Weights of a small GPT-style language model, trained from scratch on English Wikipedia.
Architecture: rotary positions, no biases in attention or MLP, tied embeddings, capped logits.
MLP neurons of a small language model. Each row is named by its layer, matrix (down: output weights) and neuron, and shows model dimensions 32-159. Each number is 500 + 50 x the weight over its row's rms, rounded and kept within 0 to 999. Numbers have three digits each. A neuron's up and down rows have the sign that makes its largest values positive.
After each neuron's rows, "fires before" lists the tokens most often just after its 100 highest values on Wikipedia text that the model never trained on.

L9.down479:461486490434433480496529430525482480506575488520499523463522561559417506539499452468487388485409561500607524502559554490531424514500514506494424501494533469461447384497479547550547492430483519550531487429486480497554411557468504476415427383481606538564507596594414536437503435495465522477488518513437366538570514464475529515486528564555586566507470472493502469606489482481450496496608
fires before: "=", "ion"

L6.down374:569481527447336461564417492554517562485551504568470479544374551541441497582471514481585508483520513598474451554467571474529418576484419495459494515454460558513568486477538513505570547522527491440521481481569524537471447507470421465507447440519515556494604417568532491459422537573521513501415484559509434491466421552483487450409447459422697519533532561459520505528483606557558502467483
fires before: "=", "ion", "\n\n", "ous"

L4.down49:482430607603499491449544541535526550558634488584506496545466502425496451588557454454489541522499437505530523560508530517551424411522516435461440395506475526487408538476504515501520481583499479515534603482471495525503528496570492434442558541473466474470455537465471469465448513497533519458510498450490560435549501580468406491409550421554501568597471633497596514465484412487492515480471
fires before: "on", "gh", "p", " the", "ons"

L9.down182:386552494581525563505456461451463483539518501482520480506444526397485607498509561447504509487482567475542500412492439451465493566458493474490492556529464535500536516476431516537537461482646489429479489444540485525487547614403500490482432478485435458445557519516478498490524418493575482515452517516452489505461467554505473527463507465535401454467416580531442552443577490544489525506552
fires before: "on", "ve", "t", "ons"

L12.down8:533420560469513459506423521468549519499528498447495472513518514569435443583471538513502499501415451510401470464536458475488502489523548507481512492529487536513484500375423526488449577353482448405454478475586537382518443413530574475468555584493546474466496496514477481547549507420440466514427355463491514541455389454426520509480489607497553478474436619495610480469516563524580532451529
fires before: " =", " and", " of", "=", ":"

L12.down312:502393553563522423544442529490470482450538529499572468540582463483541543531442432597454528561601558594543483509428551399448573469512468489472461465479524506510517513532493558511472615550416437412436584448478512518527552479629509513576499434420524475616494605525508557496474416534436546467484464571475481486411509522527529453428528541567531414499525481546417526443506472475586553562535
fires before: "uki", "i", "us", "ish", "ima", "ia"

L10.down103:472519527510425611448591434526501443469555442445561512432466516540434511438337478519480436585435563526439448534574544469471456542516490502475609523471495442550516588345509501510504534628517460466502413506538420555604460584459522428468509401430549558468476610426471537522478463565452569493500538462623507509508524506508499462502511529462473548451493545495444455488484469479512488521480
fires before: "-", "=", "\n"

L12.down410:597536501444490505584472489537478514503537427514499462519453561569420461558467454538518470430451455484450468540484561545496527510456430445483591467518553610493527542476509451498510597538597480456507497590523487492449493569467489471526484480581481526568596384522504570526527597519569525596508487576343470516557542518451519570491487474478691629506456542385553421514466550580432484419508
fires before: "=", "In", "The", "On"

L9.down5:554399578539580558453433527485475527502437481501564462462418540539545528521505506501538626456525564636475424481456524540580530449500468525528459458508459460500503588498418539576541551538576425489419527512479567495519477452451566623559462502520543467524512442509536462517491431480521513434485575485556450563457625479467474365501465415496452408527519581516500513516445424451464458430517
fires before: " of", "rib", "s", "ript", "ial", "ium"

L2.down298:425530460517488426479490459485495468551580516481492601507519551442466380536527590500525546503390511418529507525532489490409497595488531440509561494499476426473432463593476506348488435466435519417528526421451497415427498455416572489558438432469441440482531426411443483608382522467482494512507520532449473450475545478455501568483409501502448463471528471590494465488500487503413602491474
fires before: " |", " CD", " Digital"

L6.down85:426506475470497483488458536502504538536507445542546535546463554525559605575501590531539500496476500470460488536522423507530420493493573453555476424515529508493502478527445513520446533553533432508592465426463594540528519547597465438604526594500423519539472463434502459464414459492496507498429463529513489507629527520465482563537511520557489413591542506387557521541495404544415518547531
fires before: "uki", "n", " of", "ha"

L7.down510:535527471564468472511504434546375550439498570481474445473477554557439459505503510588524566504504513567450474508523513528450648404565589468482504507509476412483492478547522547523501496544476550442423505620557478541498496471534497431516425591533462464532422436504431503490572406503444479574467516459502448562470638470513534604523570501518550468566494479503495564490421458545493534487383
fires before: "-"

L6.down131:505509527474452514455505569497440461565470496468554505486495487513479522511476628441471504528484504463564527438501515538405477521476523467414436563455435517475466545416504434455584514429467546491490487574560479514453497468550556429488538458465575617596443494502536494410472423574512487564459512590481498537539544454486415595491535441431403491447570570526503556560441465449530485409441
fires before: "\n", "  ", " 0"

L3.down170:497546470610551528564501521572529489532546543545497511331440476458472515454464547523509469507474429468463515540443495443472539502468552459470426403530563500522504504394464592419546548596505452596546423482476465480443471552575565497428479524559410383504458408484476464508532436560497542479516503485514479508521526494503482510483487538531497493458511500497423462440475518508370508460413
fires before: "z", "pp", "ay", "ch"

L10.down202:557497508488533517566573405477511511555560517543535573460456459521460529465532524495516518405515532489479528416436466529447506595510548521534511514491535437533499468583593433542433483520510493595440573512553559417401520531459471535396552626556594461575561459513402616485529502516544479487418448559496471463440587502425464481520479527515491435506514514485495580537522458565561507470521
fires before: " 0", " 1", " 2", " 3"

L9.down62:533465547490460419549467475548456526478524550533512399551458490482466531431495511554496574466457499539509491498509544485547537450326446506519476496550471583511540463495538490601546514460471514418567443475452487565485560415489479544550515556480540499479422490576478515515529471491464465563501515490404563458427561409508459506592483507505462464523535547447474549418532490472470613521543
fires before: ".", "″", " Silver"

L12.down303:558491509502537538497434455463532348369491485474431441520417523504532512514483483475494469535540527487457443461490555446450486445486498507482553462429544494408483446548500522516509532455509503461504436445463480459538595528588449482505415631416481427477526528457506491485428512565486609520521565555460534622441476492473528485616549471523550437414418575570528420464549537495541555380499
fires before: "t", "ts"

L3.down355:494476538526402572505524491426460433508517515527518531503483525524406565482612528553498506471541465456529527476480530476584429473454516569566458556558594477513447514534529326522546480404604518497410482480553475494609552511454512489523463362509490604563529520547562455489551518390521574516516492470522445516463471433559545497563520403450520444498460435564509480492562479508588408479501
fires before: "s", "\n", " and", ",", "ic"

L12.down434:525461530565436520464517459431504587467460493516537574517413509444492510517452459506491493492491500463499508524463526518531514589467476484491561487379549444491499467477591513562422491497536523433560379590555447421547499503425520565463509478580543543445503435493501544595473524473482506453473577529522528538516451356463596535491512499438455531513483443474518435447462446587503576485543
fires before: "="

L9.down284:554424490592528516564487471542503420416572534474467556469544516427560601478447492614519491581484510542573384449480486553435472601458517522556488418502546510595521498454455541540518509472486440471495518509451498463522490516427474591363508513494517555505534350485585457562541534501491490499509478561463455470515523501549495485482460495527549645535455494564535455391529489499487459526466
fires before: ";", ".", ":", "un"

L12.down65:434439567517488434452473409408489446462491440538506455564440437543507574484562568461469498544369516501603505478553534471538490517484494469472496504451581517454368568470445417462541509458507565488447553425463478456529520541506554531504426527560525497522495506502558488548457523540400564533474582479515448513485555453508402417512389579528539604395458584492571441615394438448499533542486
fires before: " in", " at", " as", " from", " on"

L7.down49:448487458514576499440486439473526449463504501494512557596577472555519545479436433514480522499553538600529488499576571546477577470547489561554495545473491538459548440575533435546504443678503481526583506448502563455475459522561500492495439525501607502483603477517421527496468510543533563472432447460556447448501453443422432417404458531533543613529395454494456458501530502447436425503489
fires before: "-", "ie", "ift", "iber", "'"

L12.down463:509542477507506447438421496456537530456592525592514550444596508538579384479503448540415490580472388438531399442473391456483529527490538507599588479485421565526520504532448484462568484470544480495470514426515449511515484539525493532543546398542524579493445480498524518515461549497519570526562451500528553452496578456563523497602602570480476438461435575417462406425536456454506488503518
fires before: ":", ".", " \""

L9.down186:484480567549557523499535485504479473518534512536468514571424534469405464534563562542516457544388480575588460524446441549512530398500457513494579468572488597529525512526544494543518538564542453579491540526538504533475466483512506499439505453534590585514503432501529527436497573491535534572460512541476503499394486477525506665493434517527510578458520567512575511578487547512585400476483
fires before: " of", " lit", "s", ":", "y"